From a checkpoint of a small transformer trained on Wikipedia.
Size: 14 layers, 8 heads of 128, MLP 2560 GELU.
Training: a variant of Muon for these matrices, 901M tokens, 6872 steps.
MLP neurons of a small language model. Each row is named by its layer, matrix (up: input weights) and neuron, and shows model dimensions 480-607. Each number is 500 + 50 x the weight over its row's rms, rounded and kept within 0 to 999. Numbers have three digits each.
After each neuron's rows, "fires in" lists the words (lower case) most often at its 100 highest values on Wikipedia text that the model never trained on; "fires after" lists the tokens most often just before its 100 highest values on Wikipedia text that the model never trained on.

L2.up2194:498471413554519457415508395491602628441477578405474399488523469400439385493503477496507454571434630437485515563441468518570546412544440514479584512542494527543548533452535469524491544501473519533475532494541510476538508468492455585383441473541464442551514497589485472541481573516441532486487424570484559499537478505510418562504525516465413495558530473480490473556525563460425459557529
fires in: "usa", "germany", "australia", "ger", "denmark"
fires after: " |", ",", " in", "|", " South"

L2.up1587:558490464464442485505531400438484546484539531407555547554410522448542465550442495581415477486551525486484495547436509394489594580584541571565563424522567482535609505557444532456547500537404497461587503510576452533434406461564543611580505537370505580505460491428566397452516539556441545393536547473510527477443455316502480514459386547457488489607540547589465502513526495431500464515570
fires in: "first", "second"
fires after: " the", "The", " The", "s", " a"

L2.up716:492537446471499524529483354496525487506492416486552400536532581564467431527470471608483533526525537517456437566481483498515519471518468447564564543488515403529617547493549494484562524454421612527512457411583442503559551501532537419504475578499592411491560513491515538496489427602473556540488465533497503447512540515473543456535456451421499544465481571530479531462526528424482403474507
fires in: "00", "25", "24", "30", "19"
fires after: ":", "–", "-", "."

L2.up115:532514514488491498472491498527527526540518525563456559534424480464503518472551450495471445494497538478494487475502381511456461480457476500369444432564488544543532566528503452516573487500541565507532361497442498489505557443513469633527449487598427492531626426452553504451612525450387551398487497583457637549492484449489482483439506478523498477515418542546509586516577458521486495510555
fires in: "first", "2nd", "original"
fires after: " the", "The", " his", "s", "|"

L2.up2345:528456439462584496513490515514449415462533478417451477552565482471496524502409469434531530469459554554478480484469516425536535542467547533509509484499538540586481492463439498435664519462461530544597582587586396584587481558446474500488464518470544521507577511476465507533440489533534492573485497531402494506512531555544475427549517433511540563499505489557521527413406526528415595544551
fires in: "2015", "1996", "2012", "2016", "2020", "2010"
fires after: " in", ",", "In", " In", "|", "-"

L2.up1681:513524529483404501456503422501556503528582518478507500520498381521421504574399434485521545506510500449512525520442482510400436482497541609580490441504531462573522452516477548447497485537543506520493479541497476446481545483574556615539469491456519448591425523507601525531539505529519533542482461455560510591417448462479455439427475499482425532417465467568532585520496438460342425515544
fires in: "who", "he", "personal"
fires after: ",", ".", "s", "\n\n", " footballer", "="

L2.up858:466481453399487496507549474476542457485624497484518559510556492508453506473526530550568538472457444569502543448493442453534543540461447388521520475536569481569567504520535520516484408566481559442625521451523521519624540507525498525494497495366563468539493537405370519558533443487471494491460476452398408555449533450496526501484492423494469487423500548602366510499606460449450572496437
fires in: "been", "primary", "it", "itself"
fires after: " had", " have", " has", " also", ","

L2.up202:440496524576447501424420499476569517494501496522579408535527491556524563580539473495483508492528512511438474498467504599524498465466429468485419517467449523511514432468504503533484471586562538482505599488531521545475503529430624565462501533492503522499418432436485493562567566571402425516436508504574477528488447506489539557494603476566461444430499512459565489555452486564567487455499
fires in: "1", "5"
fires after: " |", "-", ".", " on", "|"

L2.up50:457518381545402496516560483489575425490565511481519472486483519541603551521512450499473478499501504512478485574518496477530526616431539464485494494503543587542398489467494523512492510499544548495505453468571444549525434549541575446521584498520532409558546543609582529536489559560463499448541460541406590493512555540498624478559514514522414434510478546554561469531504487481471508540476
fires in: "in", "90", "1952"
fires after: ".", " |"

L2.up957:520502499499505555486560528554560570416570384452504496528445540530491487471537442523510402524513522576438473512451419514545531455480482491484475460536439578459574526572526547483561452428517514494465444516597474525490520517504473460448467482415469553527544492442498392457520505526519472637558458530495457437508495481521506512485488481514491452464560532442469586435494513533485436515535
fires in: "which"
fires after: ",", " in", "s"

L2.up945:522562500421508671413497484519593530480558442419509503520557487590518544576472458473523556466515569478430540524480388489474503387447530389529498543544498663480474482490507461519467426526509534533469427491503623576422497541448505451451493538425580482541501455436441479474477443542445502526470538576523443550378465467557540441481515558508491427527496552443462469472513502545495589525472
fires in: "it", "the", "a", "1"
fires after: ".", " |", ","

L2.up674:501491533533486549458516510578595554530490553424611423552470510422459518556529524532531567463493435495504439440460455563570520433481436488472545417522575406478571561516430400500478387546492550452526427508546463472563463464592550508544509500582406502423478418510438516441506531529486516498447492536426486520492540511490507445501411503483547493551383489526538537504508560519469520592430
fires in: "1", "2", "rv", "fivb", "vr"
fires after: " |", " R", " FI", " (", "R", "."

L2.up803:602487497557476629451583622486450688477477458575476507512573533516447477520468456550591539519473524474512463514485443492606413444538482476518525454512337522514535536459547520638481558554473504516485605552432460523491416528475523509474494565477474478474418568532511507475538463468483435407569436506522505479576407457596490489350539567518486480483533534473508521487448524484520437432473
fires in: "1", "2", "5", "4"
fires after: " |", "|", " on"

L2.up2199:477485396537513555537458458479462463449534549443563553462507454417564492478454420535387505483476565501482468561418518509441581581517452446504545581546383523565467448474437560562572486406601526521451574426535520488513471429607508542545469522512517622525470496436571458449507491524480431450487469460521541516351562577517466524541380480510457508549460523507493554550459523525470463494433
fires in: "0"
fires after: " |", " L", ","

L2.up797:606455503609471543453539464569440516510493416567565428520452476540456552590534610541564414511551563521451429434508447536542499563484506535444423568466558481528435459503441563452507424493507517544556512502472511487566436541469479486463477441447494399487497515526422439480537634476446493468418585446539523520460470483506594581354477576450491456422441584551472489486530404429446537395415
fires in: "the", "they"
fires after: ".", "-", "|", ":", " in"

L2.up1197:554514432508467557426544455439421497556489505538511483432527537530373602508518514488478607448449461467594484527528545526521457576633430486565540557555430489455525495539554488514537523403540566497400551478486461471549508543415504462493450528492568478423421526490563470516567545502484454623572517507546587454450574500554513442500539467534552580500497540457542578493536507607545561515504
fires in: "women", "24", "career", "fivb", "pm", "soldiers"
fires after: " |", "|", "00", "ball"

L2.up2442:526551589449501497489505595458465448534542482414380498525491447509465508498555541472472565450487447538477409425405428460400582494420521540475527477578569533497516494511511526545505573485507519499519521534507441405522479545499416470548458396607445459509581484482491479538488573649460490439538493491415448543543524419402521545487501481534551501550486532516429508543539535532474549446428
fires in: "september", "november", "votes", "august", "december"
fires after: " |", " in", "|", " on", " On", " 2"

L2.up1697:511536552503549501495468501492468496468515510542521520396520439596488582486452438475614426582445527501539431554458527531527475648442556481465525464503579461524554474488416451499529509426572484513467497493448444431511428544494523552467488505509579495435542520481398502427480423461524443491415455556493515517392500526534561434456497437576460545489419574549468537528389425564476503466448
fires in: "2005", "1990", "1989", "2004", "played", "1971"
fires after: ",", " in", "|", "-", " September"

L2.up1907:519542501468369547469499404474505519493487455449497430560599539566461570474614568453484534507531586561480451518496471441547428513436564519514539486479449471573571593432496486455495521579585442501484540368394540532464416578568528492475473507476594533467526456485610430553537503576466420470466417459488626518506491431514508559601520533591498491526491544561420502494478436540430503504449
fires in: "11", "7", "51", "9"
fires after: " |", "–", "|", " in", " of"

L2.up2434:535501516472491399420478524471529533408596426589515499440514587518552447602598451540468592397549420522485466493511518503500579509541487510527413453466510482584475456453495640434549448456493444482416571460571562556504494512473468552499511469564424502592590472484547417411510549469497529520536431504452522463571453410448522497440498396592549478467409529582604482472485521456567517479440
fires in: "the", "1988", "1979", "1987"
fires after: "\n\n", ".", "\n", " in", " |", " \""

L2.up71:471527496508462615529385575532554467503522513389563426546505504500533488487529501443554590621531522413497437529487528523519505544507504449603514462487502462529468452538495518538526444404488413583567479437538492472484522483463507493459473591492500439439515549452530447579479603596489476566437493420535574506528412498463581534526515482449548515591522538411496415522540457600471566505563
fires in: "born", "early", "mother", "life", "father", "after"
fires after: "=", "\n\n", " (", " his", "\n"

L2.up1493:501508413458561559539506559526485541510469546544502553537435484494465457471504399439471526604443570407486534497526505528484453542472467504399594467480433569465491550536491547440436479580391626472462525499529405468523492428458546509496548540564516455564522545461504539462459583497527540417493495479539480492525433507496434497471475449391530499517505533483461463429478533518525538481559
fires in: "00", "800", "600", "ends", "yard"
fires after: ".", ":", "-", " .", ","

L2.up1833:450435509492491493535548539456608558544511541381633470492550553503464558516481446565560439522503551541415518480473503494451473440503544507569523496616508533438479436564503543496549535534463500494400462430496564469474442583504465555477417626498467517501497504458517562453432510601527531430421456501435422571610550508418483526559502446473446531546540478496501425470416503493491436459493
fires in: "it", "this"
fires after: ".", ","

L2.up687:515479436524569571527469442439550499580505413510540490466566546559522580490540552456538510531504477462424439537470574483500465479428364453526537497573522569574490560574444488415535508537515439442451583529439527496544399532495484546429529443483526533443496481482452402513537579500628419503528427445484490437531385513508467515464523490575480431524574355426460438550493426372525478511541
fires in: "1", "0"
fires after: " |", "–"

L2.up1840:482459528502565490509513558411573517518473538568535444398569475475487524611492444443407409553529503489460516501499478449524461504506479482531465593523490484503523571453526498505422515467506478528466520452388445439545441502515447483431450586533519560455473469569448555602545485486516514504437478527502424459478464481547553511481427520517585415538495461567592571507459561549448467471534
fires in: "the"
fires after: "."

L2.up2417:534532415437559556552533558485590497559566466446571503480529576519479531445456531510507573440493477437499447513474542406487507540515429466538385496485487495345539494528438512485445462416457525565483451539440576611495324425500519482457453614504508489445461494498486559464432502555550471435476446459461449466445526579478436527442523488492422423459520508482462460537516540440462590496531
fires in: "0", "gk"
fires after: " |"

L2.up672:517501454542490542438474573526541628518523452482432498381451465411600537481519502605450585566496526513517412478495448491546558592461547463514460458545490518461525507477521471505555486499532454505520494377535500454565481381574507503475472464546540488529515501552499470530487606459412474494502499469540477665494487423484541440518464481482515415471469445542477494574493495451553447461522
fires in: "been", "june", "2018", "february"
fires after: " had", " have", " has", " also"

L2.up2427:545449476506508450455447423410502551531539516472595523537463445526518441512461499476566496536602571464498479619643476578536486416515428528479593503505561495451525503497557508494607384517626513516540489477469495590585464465591583382438539573472485550526494524475442549462559441517472476471524552545552433426562553580531486570468480506540457521451487489427560471533420583475477436484513
fires in: "which"
fires after: ",", " in", "s"

L2.up2070:554495451510428519448529461485456558635534484479563476465496487554506522526426504469427482476455471464488497523486488504436494497570427533477513524499514391590547520478579511559525466418476591598447513583535470460587475551487509489494456394504527589459521471403493453442548473536431543471535553502518550512468466483595458569415505509503563544470541489513492528547577498429550552463513
fires in: "21", "25", "7", "28", "88", "18"
fires after: ".", "–", "-", ":", " (", " |"

L2.up2072:462558487404578584485537513506573507414523500535592630522598536468555450478528596556530520391433405499542368605531453529557543561613401517465427480372454541504516453517493425499485455469495521505487565565491392601521531492504505457492463495444461568503619553545507430471480579431469438473505503503542438457356520444424520502478496517438527586499510549511509563540544565570543391521544
fires in: "the", "synthesis", "his"
fires after: "\n\n", "\n", " syn", " (", " \""